From a checkpoint of a small transformer trained on Wikipedia: 21.3M parameters, a variant of Muon for these matrices.
MLP neurons of a small language model. Each row is named by its layer, matrix (down: output weights) and neuron, and shows model dimensions 160-255. Each number is 128 + 24 x the weight over its row's rms, rounded and kept within 0 to 255. Numbers have three digits each.
A block is one neuron, or neurons of one layer that tend to fire together. After each block is what it responds to, as a language model described it from the Wikipedia text at the highest values.

L5.down1138:106132159122115141112129110094130131131124114125136153084126131112135106149132133145131144136100148080143116109119112093162107095140157108114096147129121169103182093140163162132122119122161147135133162122138140133132126141192099129084171104144144140164097087132116098105108079128121125125
Responds to: Predictable word continuations

L5.down849:114126103131136119154162139155171125136104114125162132135113121110101127133125133075144178144151120097140150118157102139133111122112159116149163120152198130143112109180118153118139099085082142123153134100073118121103136148105114137107104086107075128168113144162126130161142137121156161125
Responds to: Country and nationality names

L7.down164:154120144134170112146141139146135088128134137081133115112165137081126143148153128157150121106161135144166135100103082107109131150086127138120127128115145114109158077164128138139160149151152155151123115164115144118111106126113131207153130097113084154101118105175159144127128127129100152165
L7.down210:123106128181142120119163156147141147130138096117133106156132106087130157090157166104116183115130090069136131156108142119105113129141122176141126135108109145130108140116121102171131137160129118129129149122149162096093109114203129137126105140185171109105077123106131167135153109149096132130
L7.down336:152115154104116157149115123161095169158161099089096136180132151130118152112163129154106148132104157115122134130081083155099139131083143131111086144150102088114099102139158088128127105142114121156069142143149081143160131105088107148157131134122111147093165128134135154119094150160105132139
L7.down799:140132089159134131112136142150125158123120061130163149147165132173136116120124153108126121106127155108124133113126086131132136133113164129122136131128156166135111134125181097141088126121112124151102128138113132148112116120085082171083134119123119154163113142157110103139114137144164132136
L7.down850:108147136136097139139165148139086131124124139121105127128117120108118138107132146183116109166119121108141113096130138175164169105110108160125123093132120136106135108160136161089114072108145104133104104112117149145143137128134096108067138152150114072124130156130165125136111162139142106125
L7.down1121:103110128175100133143119116147127130120115143129091138173128151120152150121106125154143147153107102112178177102139073122170135108148163121115127101151151138126132126164162150133133144120121160152144137102096144133138126122081074126092151115098095122178113108118091095132172125114128156122
L7.down1192:117146143142098105134188110095134145165100109114152147116143095117096117134121126126095169163141119134165131137182174151156114153084143139158109121122122092085126119126159123129140141146073085086110089109127154173149112147126151098145109109146080092160135157152111176117124128121132134123
L7.down1248:150100128130152149183141061120126151140151114063146120111139151135147143123136133103142135120137110085110125114145145132099142129140122123113093104166148114132150137172169120176121115107160110117125167116114141163173151144136130126116174112110100084148100119121136118177101124143124112123
Responds to: Place-name completions

L7.down137:105145140126145146158113089144183177146132130122146155124138151146124109122130124171116111092143146142103141142111067120116125129095143119179144100117149107118067149132160111108114145132102134108116140123151141153107113137135151179159144118135124123107105112128169120133111089121122170136
L7.down298:107121102138137068131177112116118121125110132094105146130125120121183157104130145154146146137137123122133094080099128132156124126134143126164141085154097089104114121100153179147117132089132142121132122094125089151169085086156121108173151150118134128166098121143090138126101103128166078162
L7.down362:184129138093120160120138156110136124087123136178159141096114132132113144138133100078113134144123123113152161103129096088152153157158103136108114101157120109105138119156153104092133108186145132150122127140109149123107151149133142147130116127112135162118092153138092158122169134071150146143
L7.down438:083159138107129123089087089191169106187149139149113134127124116122095116111136118122113156103134161116117168154140108119088131106116142096136171129116153136137111138113100122118139152129075145127101126127155131115095147119185146128167135186138093101097142111140130122140089156094136142119
L7.down823:130095160140113112128113155103110111156114148110155077123147129147149132148119141145153119142121105169101155132158128160128136162155133143102104136110113114164156087140170162095157128142167132134116131109159125169154114102090116157124118084152130124134182147101123134132142082127107118111
L7.down969:100109105113137144127133138139098126131146113153149117174138133179125111092136166163126132164105161137161114111148144105164124128111099131125086150135134140096121116117111157140133152146121122136142142135123113122153134115159163127111158125147120150134086148141146116093117167104144194132
L7.down1006:099116164132149115114131157122129147158171112142155136121093150158106103156128127097116139137152152083146135121157106122151110109099117133140120131148120110108104106154124116090085109170095143129116114162105153129115143158136159122136160114153112125184105124139122135133161145131143145121
L7.down1095:133143136118100085115155121116156142098130155111150137107119122159109124165119149123155113131098157145127132177118153090108114095118167104126112137143144090133097141160133112108085112118126133135139163149124172098128123097162126122116189144129132135118117125111155120092134117097100093154
Responds to: Comma after introductory phrase

L8.down86:116112094118104102123139147120104176103101118136174059122169113121097126137110123102141122169131099105169140142102120143138130134110149138097139100133109127153084172157139136084137125160111146144142118122097123105154132110124115154135127149142138132124104191151154073143189088154125122127
L8.down626:129115136135113143118163128113123138136166120117153116130089162136131138130129122151158089106141124117133129139125125104094124100123105164133117078129041119183156133135153110129112104128129141160096134121116153107120164084137117159089141102139084124110082139117073130103137105087108105126
L8.down821:064151114113122105140109117092123101138095099099123170153147129154136136090082126112152147126144169102178116149128153167151102150158156143126155114126097091160110177139150130157127117123109113167161139133137085145091138108164105103132145108092137143078133121133143125162154145135092139102
L8.down872:122121105112129148153108087097107113169125126137160122096128108136133125138120138078118121145101104134130157105130146140127124116089164154151130166081147158150117092144145097114133160116128094112151161161127086162154120127110150160096088122115124115157123167156127097155114160155129124175
L8.down955:135110122135084124155103152165126155112119128139143141124144117111109138116141163124118081117140123147168093122103167178124115105163154110153171073155155116118097129128119162138085156153108118143144047113138161096123136143153125153172139144161148148143093129106155109110103119138094115105
L8.down1024:129085166129107118132128095142115149152052137115176153137148127146116137093103135117141125131127135131150118130143071133166111091160077104174121138148111111156123084165133142119102112141148151164102134141109098170114163066166122127110136101148119134146104122165107159117158121114149127151
L8.down1025:148143108143174121102110121092152146093143100142109134137139113087094138130159147107121128138138187127127129083120111162142139139117099105111123107175113107097164162148115167102176118145119110134118129132114118092158107150147114123128154153114143172109107131133184124112106138061149175128
L8.down1087:140109101149102155097135094190107154115134102149152101098137144155110150116135084125129150131118139117142130152100100110117153130100155122108121145180117148120113163147095089128090129189104114130124160134117107126139096145106090095137144094089119129122132129138145159124118146128119166124
Responds to: Role nouns before names

L8.down89:100117122143149139142096167123170119131114125117124096160133133139148181136138136137148086120147108125149075104120169171151140146137152131137105096101127181111138145150150101142114125077145150118121146128122126149142170123119136124046101095166171130135124113153180103160136127133164119141
L8.down105:163152085107126166106099099117151140134117105118121135114131095161161158102122134104108167099133118144147131141169082148127146136163125163092124131134154149118096158143118119143114164124182140145173136138117157125144126195163121109149148166122098105110125145154103109130112116108155178150
L8.down144:119121099079141114123118097142136126130106111072079118072135092124137155118140148134122150145133138137119139162114128137124116136143124157126141098113109143109084144145122140175134155097120110131114123108125134115094090122106119077147168123148166139122096124125119135178111166094077121124
L8.down395:135132067136082131111096116134139136152111111134107136115178115142136111124081160107155142136135160082144129089091136092123159159171152127121138136140140157116150142104066123129091137140100169178098123138138130133098140160141140144151125111121163112139111141112133119140104117076126186136
L8.down602:131152113118087109110183122083118155155193117098127122136158114179124139170129128116120134131125091097153106154108107093125137138100122149094163080155134126103107163118148145135117137155156116126131109119115145099079146113129201117132131143119129139122135156126156141118123174130114089136
L8.down768:093133114114099125153109133152111099122065118073151106147084100134158127096130105111152141128165136096124141149117123170159140115115127096115125154090102108153102168154136156157134065132102119140118094111129114146089121147156139145147112111185124150129109145098154118116103111140121078135
L8.down1009:099142137104151137135103148140106100120098172096123137150096070139142157109115116075115132129100115187120144125140139141137104099145144143153121088128113129130104117181111120136088093082145093105128111094133115084124139139098125126117135133136103152100141106162125113110102118131126137149
L8.down1131:106159127091104151137130117136141155140098092104136143094170132110115147145076160073172126156143134154091152156124109129134132074102139106158137131059128162121109134180150097107149128138098156116139130119146126123117103106129104125116158149114189118150109128116123127113117106093105117121
Responds to: Pre-verb function words

L8.down7:149116111095132156165142139115128114129114127106129137135136141158113086124124136120106135165116126140114165127103136175140149147131173121147145192118131136104129080150139138078132146125156125127105159101140102103083154142082120141098155124103140130113140145145117094117168093138136116134
L8.down82:108133104136098137096122143122144152169125137134159131139109153124078141123132125084137144134135155181135126113129120127144129102105097156119176123166124118125123088108093107107118141154151102175138120176124121123045137129102132121131108129129155147123144142122103138130155091129113144086
L8.down152:125134106107120158074118141097168117174141125119138144152174157074140127101139155156167131152141159121125087103136086096141125171173150117133122095178090177135132127155141156144178138119074110127142060146190157146120114087117145105135134149127158134145085172153109165118084103138169112117
L8.down353:123106072136122125128096086103143139171135116112144169094156115102170117158141132160107160132153141138166098088142157085097125130129124153118123160123141137139160132109135120120137115156167110082102113135137125158114169105170137098128120130100111111148142110130155142128146154152118091127
L8.down601:132096158152147173130130154115119102136102149100124181115141106136102162122165122127130156136088131107091129118080123117132110125158092127127128157152105113136102147110101164156126165155132119099113139146065150083077127147138095128109155137123097140172137107043148131150140118193117100098
L8.down994:172128120099108131116148136128125135137126172089108083149126108149131106130121142109137133106131096114110095128157155140168112127161117124118109124148140161097130099133091137160129139115175102148106102125107126145082150103100101090098090167108166138138137117151090135141163082069151066118
L8.down1019:140124107154128155162164164105086165160128160084098125134152107124133134140100135077122159150118121167148133119112149162122124143147162113108120127139129145112168132129142103147115122103166110116119171132100106126125170123134115146151124113108129144124146124181116108163137175126137124143
L8.down1145:143131127149147091130123119141117171111128096071126134146138148158123147106176154099134128096131126105106145118122128102125082112067113179139116099151159117131106126166110148171145151115166141120109151145163148148105105097153101109117096109114167126167129139146153139101151109134144115122
Responds to: Numeric data formatting

L5.down505:108148133140165126162149123117103115124129097112127116148136127119101171143105131149121162110109126150159135156144096145109137136151127147095141159115114103166121134140146134139130130117125122141128134134139139126126128100143133141127155150123127142103082148109144157128159152161123142128
Responds to: Section-heading opening equals sign

L8.down51:138152113170132153116136090147106131138142128133134123134147119115110130116143121093140106146126103089132128144131138078161095163128088131144103103107127100120118121148134103130100189125117162116115156092132139173192149135134187143122127140111101081137168098132099134168076103137122152127
L8.down121:123138138104127125079164133159149146109099118147095117131146110133166128153136152168136100104123125135098115071107142127118154120195092112125135115159078165105184164152128106129114150119113135117142154153129108138071171109126126136119140091162116103112122096133140152151136116126144110150
L8.down282:166124093161130127124166148146158105100094131142154081124170127116147133097138132104114106152119140118142134139084113135109091128146137159130110145136135151096192107125105110127167138132130135135108117138133152158123146112120120115097147097104140106135112116098126131107109116147139093163
L8.down284:143128096096108180103130118139108151124160181108136133138154116143109107146156136119118113132133093152135144119165135183155151086134146131135070141093102168157153184136144105094133126112138145109167117159085130113119120139123142163112123121133118105110118108127072112099114140155110137122
L8.down346:125154098154159107131120053159137118140105152108090092132166105133131120138147122125165113138096111140135112106126117125118118148129070113097100141142105142132152130092106131148119163065117143151148181148119113164151131107133091134113159140081099141135127165142135127151152113147160164141
L8.down421:120134168140149112132140137118120128109140148125153119105109078171127135149115103099086129118165164106162195114162131159128142145204125112175161114068133122134148150103111154130122133133116142085078134166131183162154140109120097160115128143119144091160121121144116114173139107131113101141
L8.down896:148109118138136087134106141175157135131125098167112115107083143140144141127153093143106115094134128113114148093150122169107148147076117109137125152117170125105136102078151096126115128141140125129154166137102146113108129158132166122148127099124153109076077165115119120144110126062103132126
L8.down1185:149110105150107088075126118092106105124153086107139165098155120159136146124120122132120151154092076098184120129154120146103090137124071083118144142148086118089141136112148129092110140113140133162100120120100145156157158130111096113148105125124132127108173138161078130122108137139128189153
Responds to: Indefinite article "an"

L8.down78:157126146148107112154118078168117097117111144093123106165106136155099140156161101101118114162129141144099093140152079155119171109096140090141107133124150136118139112069114132122122110102101128100135117146132120113156126134124127169138093134168109150117126135139115174116163162164093137054
L8.down135:153103111096131110153140098124138158185109160104119121100139108131141116105155131131165129128132166155142107125172099104140168133148131163111106154104133132130169145133141185113121106112108098132165188085110122174107137130096116182123124149129097138068130168099173121144155130150111106153
L8.down238:077132163144121109125117114153130128151178169101127127149121151131117150125160129088102099144149126160178110149108126102109136111124153145067128105151099144131187111161128141097122175114124132126110149136104155123115079119109107096097197152111093137130133129109102161121134156120139114098
L8.down269:085138153101089148123180139151121137173156128115122092126123150093116140135161100134148139101135152122107071117132117148119130127091092153124112123077116124163134095143138128163146126141146106155155118116093151128155115136121176158130159130121091108108129129141109087169154120122156089076
L8.down754:109123136173125171135115099134136154183127156136085141124158202097086107099115147158100126157121132130139122123162089148150130124072152145123145093133139091139156118134113126129122088113115110116151137113127155113151111114139123144143164149136106121115154142105093112133124123133155113138
L8.down958:107141167108148134119112109134145113092139132165131111153161152120136200150153092155124130130148135162142158112111125103147107099122106125123161072114156090125140110151125092082087112116162129135115117115111119140121170125136120129130084110135124116136163141110124136133114129127162119149
L8.down1192:122128174148116112143135152149078139166103121141154113131149146118102088112079115144121187123078135146135089107113160098111142109072131161130104116155128109150115109128121181172118103147160111108178128177114164128136119084109129168139151159080138142110134158117141078139150114115137082103
L8.down1199:128158175092070134086145131148128141129117141119139114128112127123114154091108160116163118115116122095185108109143114140097140135111172141101149136190137123099133160130149172176122137105173139150143101140088141157097101092119128173163147149083088085141100142157138139096126163126103106132
Responds to: Place and era name pieces

L8.down0:108157126138167106159106174120136126144126125135133126151141133116114152148125154145112129121116138155141131150114128160114095117144099149122134142104114109152084134134129154137117134142109127141160131141140115130097132122141123139147156137099129095112098155090124121148118104115123152118
L8.down55:142096135122145081105184091164136107114116127133124114139161167136134128134139069171123168135086089146105128144163117095094105128089100155110154104116130146159149075154135142081128115099152145098131101114132146123124102122192107130056158135072110145096137130108131104128128145097153108155
L8.down63:137123167137120155184143141079143127089140152151140138170109118161128081131135130154131122140163140134127141120129084065138120097099122157145094138135122072123101079120135147114137149128143103132117149094138162167139131125169121129086111100130145129138142150115106154124102164149131096112
L8.down466:118120126132136168133118132141123125141096126123189122140111160110126173118126162131124142115120099125111130102080128128134142133125151129101105144154120134085118094148134166128179128157130148135109148158134114105163127103131113151125165145130155144094113187115115154159136130123135162121
L8.down545:121156119112086119133114117126113147177128106119165116085102135166142126151129114151112153159108115167125146170123106128076121136146159112112142159142122134133156120127117103148103181151115116114163138129116130135146085137134115127149100112109115071115147114114115090159107139115083128153
L8.down675:132132134141116095118134109147110113188137130114113120162139140145111147106170100142129150133157109157150155143129149151153091153096103086132116148131122117152086151139155085120112122125145102114146124087068112132111109105121117135105102166138160149104124121176161180095131125097144067140
L8.down1111:148085153112158101122167136092125137157105134140095134109142123158081144145128091111103121121142125095127114122137136118154065149161137082160120156122096146094150127168155128134103132152163125135142123122107165103150094142105174106127121132106146080143122140201106074103107085114134112119
L8.down1241:151161110108125125120126139112109134141105076094140156146155126117111126143106143131099154115116135099188126132118105138099092117139133132123132087114104127115049192135129150143148106118163133101132161156139178155105132122140164143146097160123122106128062167146147137132130146163139163156
Responds to: Section heading start

L7.down93:112123120102135104107149122125146103126122151163098107149175126146138155141188129155136158108134150138116125157099129123090128154167071148115140140123142172082115107165129116163140125135103164173122155092090142105142103179142106106144126137126115099099148103135135119161149118053123112095
L7.down116:148117116109180084124151148079174173145102138140131151118113128119153125155122143131121154117131143147104152138150109139125129110122120118126156086098150129108097106142130110122170113143098078130151123114130122143092160099144152162166141191105079129134109135090094101165152122090114127142
L7.down133:155145131124161112150126113150120113186107105141130113127133176109122160149091164170118173139102139143120154150127160133102103103168110140108157179104098128128074145134160095103076146131172098115138140124140157126112143121122162161113137154095132121110113147135141135149110131126145126130
L7.down232:165147124139117078181138135101141145175111101139122149165146127117122131130110153124100147154105135143124170107115140147133057130140104151081109145115122166116088140109158094118095132164096107122130129176087139175142155122131134123133134160110167119105089145119168153134167143093132175170
L7.down792:122153143147145116150121136144127111174134087128124127149115130118094175148125169170109149116118125144153143138137139151096109129157117144103128182102100122150084144141138150131118128139137127121145132125161140098093144103145110137135142146080123117114089148092123145150130108122132123110
L7.down941:112122138121115116133133143124143147123157114142110139142146143118097178152132123120087115154145122133087132132106108119110153150117061127112135132121119118135079116143132124141131144124134134109156122103118172151134130153156114128141131151105150110108116110136150088144098113156161111147
L7.down1176:116146101120112134081125139140142136152123139127132113150123133134150153117151087140118095127122108139122146164150117125088116160123112103160100095139104125139063111130126135112133130133127123121132133131111135141123114180141111099160131127146106124132126154174145115139100097142155127130
L7.down1181:129141139129154148193117175155116117142117141120124145128104134104118140139134170144122146091135112160160132137147113136105166113101125150105114166079095127154094120123157170142089086145119140127148096164153147111100148137131126136137119146113123125140091174084101126143142129182107129128
Responds to: Section-heading start marker

L7.down32:116074138127132124131155147145157142135144124143148168146126091121131110100155171117100128124160140086121065126084091133153119167150113135151155136124129150137156105095125116114159160137140160110133081182133113122111122106156162107115111066178118119127151143160174116121121105132106165083
L7.down78:135168089147133141136132143096076149109128124135123118142110146083155140078107103100132143148097145128145138164161117110113077137129107116138165161147112131127144131119109109065140169206139122137117146198152123134117153132154136105157074082140210138171114077111191099098126130117109144132
L7.down381:118154116141140168134129151132148121125156132128128112145175148114139114130087136137084138182125140115150121138148160167110097122148139102124164120088054141124114104120125143104092120142115118129087164107142168124140127107124112087130086124131135130094099158104083122115120132214165111153
L7.down723:128118098147113116115159108099100106148126101120141128126142107126104122105104116141148182153143144115144160138123167102156116147133162105140096165085127147117149141149155141116112137136146118100140155198118136123139083134132121116129099101119105080135131128124131139103129112141123136121
L7.down827:149149167107145133131110118095079114160143111130156135126131171160151148136118133110148155132111089094089122106142124135094134163125130137149083111127112143104168133171141126098153130170136148145145139164151128156111114075171115138127107156136106096093136152114111108125129080079168136150
L7.down841:168137129108142136142111121155148148129137157148134125126136092099107129100146100136179134150113157139144140138130114153130090082099142188130119156129127131128141149121150080128110119164142151165065146114141171132116168130104095148122100134154100146160114150093131163137106139112182137148
L7.down1053:108156134133124119113146158130123156117091143138145155139090065112122114162124151131141138111108096122120155176094128106141095109096117141156107150146166084127150118121156114162095157151132117117143105110146151125157126121121129060152149129129130060121095165122123121139116135111133102116
L7.down1069:118117107118131136118146138089125150166094168097170177111114153128092102109119124115180181140102093124100139126133119124155094116120069129149132102122110118124108106119155156081097081152148151127173179109110109140103098108121117112129124098093148116136113152153150138136124112150127088108
Responds to: Election table cell separators

L7.down34:143153067155147119143099129096128103137166123112113145158139128112120101110147103134162089151092079143140159136108123106132101160127137115100125146162115116128088134129117145103128175089098089138085123164131142146142119142132161110133087125129139102109107142191142102141127135137122142126
L7.down600:103171147143150061113149135118114107120097154148103143134119125127142110106139138157141068126097131113116158141133160143170099142148120126122138154106115104142138127125145156114107154104130134164148128117152132134141129133097109130122148171156143183120078146148095179155111129158122134111
L7.down780:171135100156134147117114105134178118172120091117101166147101127134149128163093119161094128140144157147148152188081144121111135147078139098154108134177140124090124140152144131098142121099114125119114140109131133108088132166101083130145154153107085098098128089152126122095137137124145215145
L7.down922:131120113124107122096124084118151150121116123114143140108155116148156140140138086136139115185134128147115130069072151095100128130137113095124135154119107119150101131113087147115122094122146070156122159130111116142159121122139136141103174152135088110117122169158147112128115125123145149115
L7.down1022:147130117109162092143125146140135108126109145160150119146125148106135119125086102133155131093153119116100129121155181127085111125133087135134105119113149135131113107102150101158159114087091096121130133191101112168147154150113147151112123135148101122092114133097135135164123095121143173107
L7.down1092:137148108112163127157128126087161105165151114152118151081136146125139147107141092147179137160144120148135111113149103124154161125154125080141126122123102132144158193089098106102154138154150128111117132144161140152149145128119123119147175153088108101140124126111106139114100093153139173115
L7.down1093:119119126150155143105157104105164134106131103125147118142114101111144126152126162160079147151100145121140122139068139101135127167119113170156092126114141157106146107141112147146128143129105132106104135121159092129114130121143119136128113125109115113134177145112069120104122123149132146158
L7.down1115:126165131128124145144083083118120142097106119089145157095147125170142185143139125133159121127116097103134120104168119143128120106108139134134082117102159130144155161115114099150101141149153165122111167148136109133137170147182141116123139145115133113101102126110162121166141123129151109101
Responds to: Article "an" and "as"

L5.down314:135128134100109148133136106124138085101118163128089130107133140089153096150148133117135129142094108113126187159152102118100109112106104112121128135092116167132138157147110138113151131085143133137112174143106079151151196172173062125103080109166143136116127131117160102144098138139153142112
Responds to: Word-opening fragments (par, an)

L8.down195:138145111139157105152125155133133121154115110123141123126128122111124160157119139156118124146113145147141149139133150151089097110139107127092156155113113121150060130142148125119107133135112114132145127137131119107094136115155115121141168143093124103117098140114132116133124113104151138139
L8.down214:141125123140145129116115135127137109141127119123121104155146134101115174105128130139165093122126128115140117119141108158115117133153109147104124139116093105110062161130113157103084133148121125132147166106129103136130138124130120137131148152113113090157100119115146127141134112131125130143
L8.down460:128131129132122086138085124125164124153124114123132175134120135099150140116091152127080155169114104079102148134131129140166154110146136087120130134131163152120089108174133134136151124138124136117095112112161169139140138125176108182138116144163103116125168187146104141142088120114186086118
L8.down926:129126116169167128138149120112141134134117134114143175122091184132109129157164142150133144161108133171165161127137108116102113104137079179135152140110173132103124121131157103103100099156126068137159114151119153122124159153124154177134172147071103125135075143095131160101154141131116109105
L8.down1129:158140116141150100163123158132136143159104090136121160112128154107081144116095144138140110144118159110126155131150147109106116108096094084122151150127106112145121111148097127139118123115167115127146161087156152116106152080133133137090157155150143108099115150134123119161113104155138093149
L8.down1183:153094122087114128127106121182165129142120077127160168102138139147139124120104105127126156127140139076167168130099165087139107138145148140146154127165090113080111131147132136099127117174133142119149120094134136089118114166122148100141082130150123151115094123158152125141132088156162129139
L8.down1195:120139115143100086136137102105138105149156132101142142135127103099132203135122154161124126149118141112128136157130149142135131131119136147097138156146101131126105134138161140139120120138108148139142138119128128115129130120102136154116156127055154125151109133123130133136141138124143153122
L8.down1259:144116134095116115144119098117146165141127126141123099126114099139115139125122148135181124122136140101148141108124160110132160144135163143169134095072120104145040128124105100099087124138141099161148122113095114147098139148116181132127109149174145120129073109138093138148157085110160119097
Responds to: Section heading start

L7.down6:171122126114127107150118126137142117125110128145125101121162106184159105157154149105132108122149141104119131116124101099116103112128079148132139129138120136150100151135130155151133129118165121117098144147157099136148091142094126130137153148133145122130151123179093117113085131100155119100
L7.down183:147144128112144136158121125077143122169137123168124101108137117185106124100125108108095142121135102137172117135135122124122153125150149127156172113125137140125096145131172080077127140118148149153102107125132159137139159152128147144148087135155074109143176123129182115123122147170130135119
L7.down365:114139123117131134120144156135081130056152117145127188129144123145135108114119129131082116128092167151135104141118165126165145078123146165181122109175117113192144125107130109173110114120138103165127159159079128125138127102116105129144127095100133098122146134166065164132145134105118112114
L7.down412:096152101109146135132100142118127103124119073097103127086164127135158173169123094121084135147170080093091100108139128087198142121150122095146157108148133151097123119123094122134150110111154136098136118125063106142133097157119159122159117148123096138175130138171120128141133117128158095144
L7.down736:134122087123111152125119114134137096100145128145150134109140126119115135104127099139164113101157116130099122129162146146136164087123132114158132160065097153146146129124121062176137121084172117135142138095119152117174121120139137133085082128094137091132114139162133101092090120145112099144
L7.down757:129125151176107148175145143168148109083122153092111105110122125145104154134121157085134091138107124123098171133129129102111154118113158104087138152171099107128107099155105114172091123144095112164168157110127176113122078141145114131141145142125144106169112157164121132185095136102154119162
L7.down1008:130127120102108116153092116151143174194127119108115142101147137125161118134109127140137153183152143085123111154164161111122134131109129142127158144142110095115157135164130110082145142165167175124151119103131119143099140107155145138100064101095093085110150178165133133097115108144137099145
L7.down1221:117128155134121129099130145113117123166097112121176136096162123103105072153122144146135105124116094106159148153113142139095108112096131135086156147082071128126089126121129135134148101143130163139155101098095112134129079124149124145176135168136101141121114121121125108115090098084096126126
Responds to: Occupation noun endings

L5.down656:138115136126103150116114138175114122196158098107123145112175134135107127127119109126164116088146120110137156126137144120111128118120153084140134092124171125154138168118140122117142115075086130183113112163149133119091147100098165109146122126125166211054116108132161142128082145134149132106
Responds to: Predictable continuation tokens

L5.down460:096151150107154109140079172118142105143091170158115154146144150112106111126102128147124126174134090138130158124115157131125121143134152104138118087104135152137160126131144167095126143106077117096129128175107138149105126144138131115167146150111130153138141148157063138115121132127124138134
Responds to: Post-plural-noun modifiers